MLP neurons of a small language model. Each row is named by its layer, matrix (up: input weights) and neuron, and shows model dimensions 0-191. Each number is 128 + 24 x the weight over its row's rms, rounded and kept within 0 to 255. Numbers have three digits each.
After each neuron's rows, "fires on" lists the tokens most often at its 100 highest values on Wikipedia text that the model never trained on.

L3.up515:126109176105127163135103131127142089164135133101132115112176132118148136154073109100153134108138148134098145158157138137099171120124160135155093095142144105124112114143120212125112123092090108168116152125138137173107143146153176175133174154199107139140109102126118130096096128101152110106168119111118124128087130097125134151146140146135102115150096125088067070134155109099144140120093173102152118166145137127103133152126118112135077138102140105079090144154158114131150143148150145131138138143130100117113105149128127083100126148116131135150139142127132080146111127133125117129
fires on: "ay", "all", "known "

L3.up894:085095153128128111154086178139110083125105116135122146104092122121151103145155137118158119114128129104122124137126104161144110123129097114137127110148149106122099103125121139117107111124081127165149147161097149103126125085156118106136110146140167108130171119092107176122089130115102143165144158150115145115120110123141139076113100084133129105092127138110167109123130102101107128127100127128134131132141152123120090142129132141061134149143133156130101118128158143123126158127188150159147142114174147104094138142134139135113122104093127138121124138133117151183141107146133154118
fires on: "; ", ". ", "| ", "|", "were ", "are "

L6.up520:124094120135092111095136100136130153102143150129127147132116133105144108130112129074130150121119118160117132162142123153100099124116149143164129144138146135160159116132152140116173130143146157165183141120143123122169122146129115142136071090164123116183143178077108133129103161118175124114133121105178123157109127136107136120108117093089099151122119139124099153150169124103130099160086138112165131185100135123100127143085147154112096124094167093117145136135165143161178124102171078103124140137143132110134086132146138110147136162110131124132122105089112114114119123126187136142
fires on: "ed", "ol", "h", "t", "ly", "p"

L3.up319:150107131156150127148125173094090130129151128140124111101189179125166120139151174115179134155150101115112108118144118152116184131138119153164166119119101103176138096117151094173148125066129127130108132136096117141117116128118090148097099139097148096130092132159131104138119110125113156127146146110138107112108098123133162126122126100116116194134145167114122125131141106126109202151110168102125102119144160172147086112147107098141097115139132129110148107107175149122083157135132100137134102139161103122130130105110114181088128127124124118128072079116084118126131148130186097085
fires on: "U", "ro", "by", "United "

L6.up412:133138087129136119117116112145135128139150134144121147110103131145127133159110145148127121116091139143155161125131195160082119116147139128141151123135083117146173112140114118142127143164151156092106114134130145109154118104174111131172134129096073157158148152113146139173139101123127139126152152140133147151134112122094108149113101134184204131176086117130143100145124139096165152109170116143106153121160164131140141111147103152168135159122137119160127137078089102163160153107101125109158099136121079125121174086121126146115128131157150095179131086090158142122138148133106121127
fires on: "e", "Le", "he", "o", "ne"

L3.up57:096122120119130120128086132125123154134128145184123103114144132113131138119134164118146127092126168121163160144159120117162177133060144128147198088148110108132135102198097190111128128142128098113124068113124124142147106099134139134097130119113117154128094112173126154137121121140164149104100135134112149157156156161129163108158132117106066123150158125135147138120132108136144142083127119134145135124110132168123129109100135110138140128139171123180116055103171125117141119133114106134154116140127115142123116110124097140124107097139148126184118130124150145170152124110097113109
fires on: "o"

L5.up151:130094103107123084087136089146117121124070141156138143153142107126148125133142132140134102127127147131131154119164136110129144121120125159143102105157110154152159141119155167107144154174116160062081146162147138113110116127115132117078142118167135152110098137149119153152138149119169125122147151090121141083091127101132075112103082141170110115165135153145167159168101140138147106111150130091116138142140130117107128158108128142116141109162139147158097169123076090159119083147126154076128112164160105151117165114108140125157123104128170165153108094095081125140113134084091128117
fires on: "ti", "di", "li", "si", "ri"

L5.up836:139138124106110156154113107153153126119122146153140145152143177178141111133109178139156156139163123128069124126125133148165150070108140130085153144118181130105160130139101145162108089135098127104174136106109137130108143148133146117137112147192103116135125137150105177126116188134125158123160082101167065125169155145105115148123128123174109157116130091134157104138146093139124156097053124079163144123178120116117112139125099169115128153110144145117129093163125140120100143125120119164112117095095158132115120108133118100131151162166138104153112093141149147130125106099107142125
fires on: "bu", "ch", "ec", "spec"

L5.up36:107124144101132112119140102090109130122144125109139108107127144112170145088135136135175164089084144119096126173153151153183158116083133163119140146125116153079125144100125138136138151118133088129115159100101129137131159153148118109075173171125154106122088104114168092151116101125102106148110120160111129137100139128093128135121145148163120139139146140139116128141139159126162148124111141167115108113033110149124126132135142122109152111147110130143139085130154140102141090126112114092105110151108123123127102138108114160078108136131145103092134141096142108147127155100108142080
fires on: "t", "on", "old", "n", "le", "as"

L5.up889:066123149106117134106111131142131150122142144154142119098106128168150146158093114140100147102156142116128126112081103154173095148149105171163167123142120117108110122150106118126120126115129113167142109103134130138132143120156144091108123125114122128194105128131121178092184149092133103124131155077153161113066108080146071136134111098156139110137151114147154056109170096132130125103085105119126123143155177148109107107113088117116160138087142134110155144126174129122109138120122131146128145125168146136149135153133120135115111149121122087165108131137153145134141157135125093098
fires on: "in", "c", "$", "tr", "it"

L5.up295:173108123116132151157142185093151142153129127134124150164116132127127139120077089082109130127120113123135103119137139154125142125114107126143102132124120110109118140128141107146153106111134109124126099093125171144095137198160151138134087105129155134141138148089159112106129110135099107148132135157158138135099134122162101118151122123161141141130191093111135113116121104066160110157129147140126129092114124127125148149130118149195098134132147107127133104119079133135161149115144093120112146122095115136156128119165130145128117097066128088079089152115060152108127088085147112134
fires on: "the ", "(", ", ", "it", "ed ", "known "

L5.up694:109127156117116094159134138157114120114139145113172126153109148157117074130117157176191111105122123076108148110130147132127124150140091123116124176147124140111150162198139152092134165138113113109143158101137116103134161141120142127127123077116124145161155080125142144082133142135133126121165114125136137111119125165141136132119105133097115226104112105108139168141151143111157121146160144169119139134168136153160121106125070149114118081139155127114078131161112116110066125167116138118144092114134123120149097098096141147114103168146150146145113137131095133170120150114112170146
fires on: "pl", "ti", "an ", "ir", "h ", "e "

L6.up570:134135123164136151118107102138104109116118129140130133144095153160132116137112129119143135068128107173123127099134144083146132129118120109128120114113138120126132104134121111129086110087140131132160126112063161114088119158140085161133157132139132107123133097145114105104116091113130141125151098129121105110102172134130136165134136080193168105147133135107110150139138099143133117113134135122146116182117155109132109155140126140125145114139152132161078147117160102102133145136126118098132117150145104166135127122160172115124145151089141138146103172158119151144097143196146105146
fires on: "w", "b", "cl", "st", "m", "h"

L5.up614:107142112116120132109124115089082119136142142134178105124153099140137149115117180128146136099115099121162158135198120132193099152119151123125132158137162092129163132106114081177145134136110160122102136131070134128139101171129061109144094149149115135131121116151128109094128086072133131160113176133134105135108101147108120109139117127119097128110114145146119104129139161129159161148113155157147178119108144145167127194128125100136130136130130108129120123128115118140125114123128166119130140146183119162129144102162094132122115113127126136134115108069149110081129110113158083121
fires on: ")", "ur", "U", "United ", "ine", "ut"

L5.up84:132102084116086141127181153097164093091140134071140121123108163183160130141114122087124123111118171116119091138091210122160095126128128125141065081129143173154135108111102124122139178150125111127111057110142132132153107153103123141131133109099109130109163126086149137140127114118118148149132098111152124133132134119106114152135132150115120151128099140144103168158152176114136124123137128094131124151118116118125132111139106138156153090136148130146098129136137126151137147099128166115160095099170061156099109170099117108139141129117118147131144130109117091126135115126170104135
fires on: "l", "cl", "Cl", "d", "==", "t"

L3.up784:140084119101137106067130154157117078110154155128112133149148117151113087108119126147110092127121116162136126096113115136110115126145138099122133102181051129134134139110144115134143118120161175126137132107129159124119129140166121142121089141151132148171136100166078107119159131072104106148177148116142093152193125121132113155155100135137104118149106129140124152105122110126115099085142152107198132138136159159104125109092102175101148129106134138135105158124129122137162152128112129048094135106111125131140115133124149117148134128145135140132155119128137129149120114092111114118
fires on: "ade ", "adi", "tr", "ue ", "di", "Di"

L6.up678:182124165111095110112168126127127085158158126140164132174161149095123120108136104124166148141131095127129134128150136152130103131108096122129153105156145112136093111148135121150123147141146103073142131100139160162111169141097131133135148107128135131170093108139131134113122126110120141155107116091142125115129116132068126136115103079153121105154131121100149131105160110129093133114126112138157107125119180168128127136116115091125110103155146179152096082163157156173179077132158128132129122131147123076097092098143169106143149142122124119099155127105111124100119132086152083113
fires on: "is", "su", "United ", "vid", "vis", "st"

L3.up318:123154084107118169083081162137106061138139085138087115132153137156114132172131085138113113118107133092134113121126140121111109145123098107144127122119121143101171123152153107118110129141149130156121119103117186158124119140142151149125082125109133109116125089145124151130128187155070095156113112147092097172111146150166117093148156125141122148122111120150098171142153163139141090110124087126111129148134131136151100117136086134110162107118123126155099128113150145145147131103137115103072116132123129162102153121125141157154155148151130154152157061119131105110143164111107104158
fires on: "Fr", "fr", "uc", "ran", "oc", "3"

L3.up256:072127121121142124156091125158128119083137144103148141120148124149076115128088135136139125099145095147153175135125141097133139121117101186162169125149105143120138096121139143124129135148081104147156110074118121116137095150136151101125100124198123094158142108133152089160130147137107211156139122117115090077110131149102118135154130109080174125150125129163141128135138129133122093160115154107164117123155125134095105107111137112117126116098141109136132128096161136099102157147099106124108119131092118106144126130144193147109130121131158131148141093136118153114137110114150094122
fires on: "ch", "mon", "for", "ter"

L6.up396:118121138104162133124138132148151115135146151122095080133082147195080125171084138119174125099122138131141098125118135127122141120104123108122167128128108116159165137120147133109098149186125111157135110137106117145093082168126152117109118133143125109144150156157098143104149116160136148100129126092163147099156142129133152195135153120110076168123124105141113117137108117129161145044121097126105108125103166147135156107100144123151128155112121130166141166122113142175130113108084094138128114118120118131123117081101099112109121122140142102148096123107156088088126142122100167104
fires on: "o", "Sh", "de ", "o "

L6.up380:146106144151122155164186108130133134139150113150164120135152152128154109104125134151177124173143128125121131117123127177105104144086122157103139083131142151185164073153115134150157114180103150135138154139091119114146153129091086076112103122136111112132162137106112172149124144068142176133187166142129099112128142093099128149150054125166106104127136109145125150134128145146166146112083118097111135166169118129120134075109091120126111126127186135114169087145169118120113121104132130151154113116130116131124141119109170169173126136147125141155115106119108084133146109112153161148
fires on: "mar", "ti", "bu", "Ch", "te", "Ph"

L3.up805:143127185084132132081133134070138163155148090146175101100102093156122099094126130108148149124122096159132188132116123135088146100145162131134137133146123157132185140095162124158101090131168177124125139128095101115128141087102142129089153155145107121116137137130138124132095070157163129110097151130139117124150093114145131126110070113144152106157132098141104141090135112133131171150099122132117118134141113169122126154130150149122150091167162102118146111114190124146128141171150115136124084125124120164141146119151124129152183143121148112083081133085122132164106133136113132127
fires on: "on", "on ", "int"

L5.up993:123136115115124107100126146092111111132146162133099090125122155139113153104118134162140078121123155120113128131131121137105177109121116152132095150121146124097109158130166132134165125160140100209164102178144151083116112159100061136082151133113117118137156126116130112120148149136106112150129092141097116133102152127150126116104021130127074135111141148104112127121158125138083131127119104137118121174104093133117141084121139162106110134108079088124111128128141160129134128157139118136130087134110106121125140129170174139126150135153165121111097073113125118142136121160164107120
fires on: ", ", "ing ", "e ", "tion ", "ine ", "ation "

L6.up397:151103144119093141140099131139113088104090159147123147110126133115117175131113132130104117108166105109135123152135131153113128098162125097146122157082142116121124147106123130119091136168158105130135123157137173133153126141140069116095106153124087142119176091098094081077118152144131138162136127103130182182113122145084082174107166095121141101138123104138075110104118137123110153146115130133091097104151105095129096168199134150069187101139136129076119113126138133151170089133109104136115141109158129128131159101145134160113093157114131116127136125119139127165157160125118128107
fires on: "an", "is", "h", "at", "ar", "ap"

L6.up183:120137142125100111164130135154105111140153113135125094114128160143141143156069129161085143114120089116132130119164101148147082090143118090120142138119151151173096116137136157117148106147143153136120118097154147160115151131132157153087155082094137175139116122154120104141157120112127099160133143120117140167121099141083112126136129151131117125129171063131126159086120118107117104131088169119116088124091124131153116159109100142118107084124137103139133100167134115137109107071109112155105092107117097095142118125140149145159075146118164123175167115097117145151177162136127122142
fires on: "an", "ord", "n", "s", "k", "h"

L5.up942:180094116091060132123112102130129151104135073089126114117105133098121156108107201090116131078118078098137135128128109152121121111132122173084117135200143143118135118123088149165131120095123157157124141090134121123119163159181118119144138158154139138141123125079121108124115144152145114118160162120107127103138113157131146118116131152142130118150134135132148091101153154106107116144105112125112097121148120152145103149104173123103086142158147092142133126142130147134164131126160160119119128105149157137149128125201113140117126123090111166149113101142130139167131160132108080097
fires on: "201", "0", "1", "ed ", "202", "2"

L5.up1000:145122125109129156113115152125175105066163132102161091116129118105143140159113139108124159147108158136110052105139146162131064130142125144132110137188159123128111149112096118120183107100105111137137119083119111121104139116131158130139082094138111124129124142143139171145173159077143146143136160116120138128085161102168170137153140107162137128124126121174103143135139165087120115133112112150161132084099135121159125138122107102146136107148099140122083143100097063103083137102149110132139126114154139137126100116127138136112130156151170110148143111141138123182134124175133087130
fires on: "n", "it", "pl", "m", "j"

L6.up728:090141109124102095098117095135128100136116172086101150158133138090095149138177141130132133145133123123128150130109143132125131131116131129114122110172113113145149136135150161130166115122131075138112093115090117105155167167136104132146132111127122076133148101133143098124106170119086117121144149154145100133124149107133145130131156132130169103118119129218137137108131167143148112141126158127166123120120103111153155134086158155131158122073149141148108112110117098194142136130156143122151134124164111128173130165124100134103138148099134133136188161152111085158150151076142128147
fires on: "d", "r", "ol", "av", "et"

L5.up312:097190101153117119152173117094151083121131129062121121154102151092076149119158139159102131128146130146141153148124181117115144107132110150125157177157099122129160126111099143122157107114140124122122137121119119122124149145141113132151106118130123167132133103120121129118083199137143121127115145092165123140154129096134143180133128159127139110118109115119109129060149161176128195134157146163152085098145141141142106163126148109090130121126136149149124084133144095129112147166147104089148131094098088136174098141126134151152147107080139141099121134126085142134120130146154120143
fires on: "d", "un", "oun", "air", "ol"

L3.up382:146130161127063128147189112068119115078105078147124086102150110133137133130115102127112115104117068100146155100165127113108183148169115090150092145104097131137114142147148121137166144166128106108111132081089148167152138131113162124112109120112114146127120143131124125139103122110100132099163129149081127104131167089120120129121128132103138103133131140122097113125118119125146108089136136071189135106142129115156136117164109137124143110128072106152123137131117148148123131133110154122134170149130134097165075110131104152167111157126137124136130157125130077156102111153084144165
fires on: "cl", "Cl", "ph", "ash", "r", "emb"

L5.up23:100182107140115110111090149156105132162160136130109087143111085138124106118130159152101119138114146124106072084082225159127122141159091102105144138141150128107169152128144103110118121151121133138136152094111141137132143149130106127127100138153137142146128171171113179119171171137117143130113111150115125120116146116094100131164141142151177160110171109122133138109133124124089100137144111143173144115141140119193135106154131106149151124144150117150132105121159118102118161118118099118142107121159162121141130154130107131165150115116142126141103145145096166138120137152117169092
fires on: "/ ", "or ", "n", "qu", "ear"

L6.up740:132119144168123101127104185109114160114128085144168138131151142133132109116115132153131152150118155113113099088107115134133120121126077128126154139177159112143094116170116128126136132107076160118148150113086101125090134133119151086108136135118121101116161164132138153128169126128116105106111108115144164108128147067127118117110131096164194125186130138099112140132146097097174127133148129126100145121111128152142175119161133113193117118102100121146117116090156133135158131090116131082101169139156112111136100120099099124138098154083133104157092154130132140177117098120124109145
fires on: "it", "tr", "re", "Can", "Tr"

L3.up733:160138108096157116140127083140108133121149148152141139146106134074137142138120116111092128111174144133101134114129138155131098119126124142123125172159139118115155124085102097099135116115121128140154114103113111104099139138159178101088116172192161115128176142094113157137160118128140180105104157142146146143132146112114097143145095106109134115141096155121170129093119136124131137086134143116188136117101108099117145090152116098132112135110131156128136118176134103102108113144140086140125152151110130122170122133120131168120118101135096153136134122115116078157151122103101170101
fires on: "\n\n", "es", "pl", "s", "tr", "Te"

L3.up448:134093155089100166143116131128157128145127094153138176137131134097109099095083091127159122082146115133143164110098149153093163133142132142143135121122118104126142165145148107125115142133120149147108114062133126139075087152087109176155080109111112097176142116090128142119162132096131157111082137113133113120117082136153146144109138120138129111103164119116144153110122122117130120104097128127133142129100178136130094134115088103146112114087109155131115109122132129112103128138173084141123098111108188089080112113151133142157139125108121151138123146145105115141169120101113157126
fires on: ", ", "is", "it", "st", "ay"

L5.up872:132133141127110136130146142133129106137109120117108087122126154102169101108166158103130109094128158151117133156100181089149154128099107132162129101158149126150115115141134152097122140122138114130126107115146146190109071109152183134100149079127137183101128145127103121121133103121119099161129137113123139136101134132156130131090133134174120139148156100097131129108143058165132095090128159148144118149082153149077149110122099137149150123122120126114085111173138119139106160123121128119116150153159093136135174135140126077106116144107178123119108103137132132143077091149106090143
fires on: "sh", "cl", "all"

L3.up624:094122136170145135083119116120102150158106107105124141117070119149114079126103152098098084120154095139109145116120125126093181148115122142113152124116106140118102122087151166092141122127143161141158147117115122131192142146148160115100109144121111081107136123129155127145115129104127153113137125107167117140105116111116087154107126141112110157154128088159145138110152080117166144110104143135152162087133110168144126132175156146132140064172182149144166101144170090100111139161109109110153150128172134104128099102127082132129148097147167144133113136147144121172151142177163087127
fires on: "on"

L3.up684:179105125111090118105115114120107143105116120122145101138127147060139106099135141115128080135168105114102115123124112134059159101134105148118140128185118123123145124151124160091149150116161127137103128107094140132130120113102120106120100100163130103138117130170086114111124118141097114139155144155158148065125138109105120139169099113106104101131094119153174148125132121090097118134130130083106178149162111157127081120153099151145124089146148161080089123134164164116111133136132071112118154131175119118124138147112132146162118110108108179097111148122134158098118164102148126146
fires on: "ati", "enti", "si", "ti"

L5.up665:129120142139093136145163118128135128163153106105127120130090122128123114130123097120127087144141125143150134117080151148124131091107183168124140122133160159125172132136121101095141127121083118130123170116068102112146111133070118106110123176133192135116117184113114156139106095139161110144124132126113151153142134097149130083144162128184133105136089130147128124098132125129174142141162113101142132115106121133127119118141186145134138099123144182151104110135128116103126132103093157121134126124119085109110151181136091128126126098142128142109103130145119123097152099139136099135
fires on: "t", "st", "str", "ass", "cont"

L5.up42:088145123123139101140159145138117110147104178160088111164105122120139134147110122092161110117141133152102125096107136165170165127101166123182142096156127107167180133152132089158076089114161178104158124099117151137145085123131087143152149107181129119130092146149131134140146114068125090135115125113080122135077168114160113156099135149131101126130146110138105134132119125140175141108112117121171086077125150136168132114132130126093101107120130106120053080161146101108117119146140119118129107108149140152136145134173146160141137066128119103084093122134128134135098125128125123144
fires on: "an ", "qu", "pr", "di", "n ", "cl"

L6.up534:111159138133127140096148172135110118139136098126169125098130109143094120146115082095138150108110094141149157102097137147157069160154103112121088165139135158147140103134127134130081115120134146125094130089133142151146146121105126127070089139140153128117166127083122173142118116050138152100098161069147106130107150147123115101156090144138104092100103104166151096107165134124106116146120120130137151138076163107154084131132146148170144122155157134149110117103140109110152157115146144146115110090139084146137127118096141138147102145144156124131142107131141155153131105173145101118
fires on: "n", "all", "l", "°", "j", "c"

L3.up99:156120158140135154152122089122121128129125135156159110171099072089116168154104136128119113135140127124168142143157116114144108148139132140129135143129117145152132094132133133149133180127133132121147187155117143128125146148107161087119096114233137121143138079135149113132099166090134128149162154144132116145099175121094137093099133126093125124136121103102106132122111106114144112110122101131144091121139161113114098119135168093121177141141093125146107124120114163127191146104073112071082097135133176133143100136144145119169151125098142090151149135099121135122117123140104190134
fires on: "ary ", "t ", "al ", "wor", "tor ", "ent "

L3.up636:113123118124129149125153085163120171146097142115158146169159132173200091155124173132164100131117100130139141093115147147090133123117086142141127096130105096133159099158111151154154184120129148114101118140132103131132122143107115098086124134159122100127135112134090105131136142109123124143134153099105128057131119179134131132140093157119162176130151128145142149140093133109124126146133101124131154149148118155133116123148086154096141148125128169105084125121123078137116174130106127143151167119120145098125112119093135089125178108146097161116104159095110124129133134098117140115
fires on: "ti", "de", "enti"

L6.up666:179169149147108093135130120101142160145135103144103143104132141106105136138153086129096105193153162142146151109143129154088124123060130154120117126130077140121135113126119156090130117139104107116128079147128099125118087111139181108157146201128109126112130139094145136157140102123115153142100151106125130120102096071118116104156135131161093090165121128095091143124122083138157112107136177160101144098160109133098154113137088146116164089128150181098120147102111111099171121138141163099120137123097116089111149137165090146130121130070095144123142154122122133132126115140122091165
fires on: "e", "st", "str", "g", "fi"

L6.up220:137160135099102138082173120130134125109170164109116130130138092122114100135136133149137132155136120181144093138108110128196161133092104116132132112168116064108133124101140113159083121125114088099140122149161154121121117121150138171126114125138107095090166142129117093158123184156146132153151117149087117122144097166133099121173087099129143139160104161123121142090113117116155142098096131103132101085133169085145127114124073093105113122133135122140147113114083141143170118100151119130081135104138144127123149091150118117127150121115154105097143160128147126155110177120105149115
fires on: "il", "ic", "ill", "ar"

L3.up362:146100142142135112166145182069121141112143120108133172113133112117189150079115131140143130121096118185153148121173139113156171108103148142149129126162107145140101128181090132128132133113094112086086119116093139160120135132167144089133126126162125174119164133136151143144116117140115147101125126131125157099105112131141146115112097091104173113135128169122118142107134124110164165111145132106139118087161093182125152135092157153139125181110131104180090183139121141165105167120179151136118156099147126121161105128093115143102186124106126109145142140117109117126122117122130123113
fires on: "rele", "emb", "cre", "rel", "cl", "who "

L5.up175:114139133119124127163117132124197036131107124164111099106112153143176096115117149162107107140150093124129137120139115163138196116128129160125144149144113098134101105124063122130107119116135135118129139124139129123145040143110082133126089140125132110101187120130128110129118119136159124143150139117117153145129125170140137131129112094137158149192127144105145128142143146122126140122129090166115128126116154126097109141140103132129110156103141142102132142108144128126153131095144156135153124118141089126116159160133118167063132110136150105112139133123128140124152095124136152143
fires on: "| ", "has ", "s ", "were ", "= ", "is "

L3.up861:135140073118099062133136114145133135139099107103137136096119136103143149142111090160127094109156108146148159132117096136111144167137070142148121123131141100115128101144176115124114173124104145120148120169148095133152108143130111155096107124126118155162118156167127097145110082101114146149164142113130104086129159141162159103108150123135084146121136115111156131137124124121116144126109163104142128141145152142142156082155153096129154133119110127112143106108120105123152144175136083147111099108109135157146118091106111127163105117113101128115140123095123131147142163144109117119
fires on: "man", "mon", "191"

L6.up451:137119114135075122101144136170093169126155140136126104142146132127131136138127115161140117073131131103137132139116119136171137122100105116107154129127075175134155160171126163126148149112123088160123152085134157102125111070107146072089129107086161114146126201098133125139134133164144122102140062130149107163124100126117097117098157154148157168118155127126115096105159176187127131134154144130135157122080123131126129107129138098125139130108122156140121163130148144080160137107129151126115116136126177137142135126120133110151167135101148162106118141129118124161116157124139138121
fires on: "k", "le", "am", "on"

L6.up1023:127128118167141127124117152091138122124154109121113156116143121171127117156093122116130087110113146075102062111155119148126145145103126137101115090115080132098109119102108150142169166171135139158151130131114124091156117108166152136127091114144137165142150120150139175125149120128135112120121092159122113137131132105124100128117094098158111115125121141122158150127123142137103160142101118156095164057091130172159136154162101133156123103163138131127141099136146111104144123142125152105118115148108138121122143151130120138112102105136140219134134140107152129136106139124146088149
fires on: "on", "p", "en", "w", "g", "ran"

L6.up895:089109139121118090104143167131124160092166144094113148099149078142150124162141139132123128151133094128168103128132150113089145102131148126127159085102115143118145150149128084094143114130112086114172124153119126128154129141130143129106090155102131103157116135140124122124140114104159095141121116102099106131076128177132103182126171095140128146098114134127113110117112130156104104117161164125158099122118163157136141148135148164096166141112152186156173116119107111169140138139143159075150136119161093120167101138109173168129108119122162122103143081128129200168115092142137104161
fires on: "l", "m", "r", "e", "el", "k"

L3.up837:114169112121151136167120177118130143131118101124145100181165124155095136131119112141094165112139150097115131135124140149128117135166108115145097166114108133109174130129162104165146152123105127098145120072091179170114093084135146139133094102118144102107164167144132136135087085150094110179113169143112157122153149094146143152073133113145150154108123113132129131038123171109162112102164126126131112145110135137138117121140118113142112121114087141137129166084108140109074124120119145123114103134093130126123167156116133119096103117123125104135115115117130106101164151153149117110
fires on: "fr", "Fr", "Pr", "includ", "thr", "ebr"

L6.up866:126102116154136112132133139143162128153164114094120065152136132166188114107102156107168137147126134114158135086096133119140108146092158139155118166082145144134145130140159125100122115153137136124165114103082142134118076090138086147093152141112112123125166171117163117114126123149125123111115151110142102137128135145144141161096135151138105142139169126141102126133124181125141121127098169140122106138100157116088147114126118127120156068190164117081098149104131103111095139088121103118150152085111137097102095123110138100142137151132115128141133091135091110135122140156166136168
fires on: "l", "cl", "pl", "r", "Cl", "en"

L6.up90:130134110118138090140121131146135127136126084089110124138103167136142114118130142150134111146172157074130071053111161129120120102168133126125123151151136145155123080159106100110100145098117128111153117151129088127132120123148121095154140132157148135122090088175148173183098139134146138129132112133115151109114123112149162144150060076132119141168107129138114180092146101136157108150105130143150141149129100083136078130115089101146092154107149137118121127132109075106141108146157146169138127082149099106107122128134134140132138121144121142145111151073091067125111184104118149122
fires on: "ou", "ov", "uc", "loc", "work", "bu"

L3.up42:130122088126110152132116129148128114146094110127126117105124128121141123132108047134136131105139088136132117173090126145140138143132103168143134080117086123092126137128137138143131114159107152114156126101114125144128113141135169148143170090101155133095105150157105123090103104126158082176143162128095143129128146121119114139129077168134116112144134126153132091114121115125106151148132105127138160116142137121149153079108158127127156132140110151111162096179141159117141124111133129116141136068111120108172134129139110125128112145119120117121155109125087091107130142162146153174
fires on: "and", "\n", "'", "man", "end"

L5.up731:134143121115136061162106161110165153143147150144126132117084153116133175124150132105154132157133163192137114174104113122117114129131123117120136111143129146195129107177144173117144103119114094106171162111123118123110123130151135142108141142157116130096128112095183161148125127156149154143170092146145114081095123146140120109121151069107093171142083122134149123126130105116130109137137137128085098112132148170154072141140125162082144133088140154151136124140091148137087141117140153115154158134105133115138145146160106135113160135133110135163130124134167145150121148192114179101
fires on: "es", "/ ", "ep", "9", "4"

L3.up860:150113112139134129127162086116126122113106148102112125142156134141135149101113122120129149092155098125166119173146093139107160113145106145127144135153111103117146121115084129081115164160124149116141091094099125131086147110117145127113126138126103150095079132116147117122105153132135115166127152173131108117133089125134162151122152131127141107163083131116129062124101130071161094133126147135110152145132138127079096139102113190143146128154118119116114170120137151136150110110115175150139050133134089131139113167191169163106069115132089136149131097108087128153140135147131150084
fires on: "201", "202", "200", "(", "196"

L5.up628:175107134108163105128124140124084125144131146064136153125104125121134114075131162144157140123138145088153099102157150137152128069150126144145140122127139117148124136136137137128151141135129086122153110117122100127149137141102117084154142096214091152088136131156084125121140093123130155155156141166148139133127135102126126120108168135128113150172149105096091122136113154120188164099154105158078097159185134131120118099082084116172151133110090098154136127096149118138153093146154070101146174138152148079131160133128130148125094168095104124123143134105150145118094122120139156129
fires on: "ad", "au", "ater ", "Ad", "os"

L6.up212:169153075099109118100159117123141125133079162169101136137122135143122106124130115116098094120151111171158146122153105176127157135162119112098132101133160103153124090147125120147145105106113126139118126163109131124116144133158130131104139139082133151120143147142144171109127128094145141198148108125117095134099190138120135084114161127169132119137173167145130121103159129141159149067105134152076120154161150139097142067100117103157141122148105101172082148108147123142159149115141115130162143107092153152101152104121127172099096118147131104201120127057132102125165118116115143140
fires on: "ad", "m ", "o", "m", "in", "he"

L5.up451:076104115148119149128099183125117137135141133150091176140122114099104130130156135153115126138096069112166146151115137103147117122113164149131117104150151140097111157162140144122171144182108098150144146161107115095153139117105129160114135150099139082109125092153116122157129129110127109083116143147097152132169137117111150166149107091167092151143137124114092094112130102169123158131146117104089118047114128119144145105192132156131145129113168147148144109143132129124149147124088151104156129146142144137141127108096116156112093138082125167134154116087144133156147149087112142130
fires on: "w", "al", "o", "er ", "ro", "o "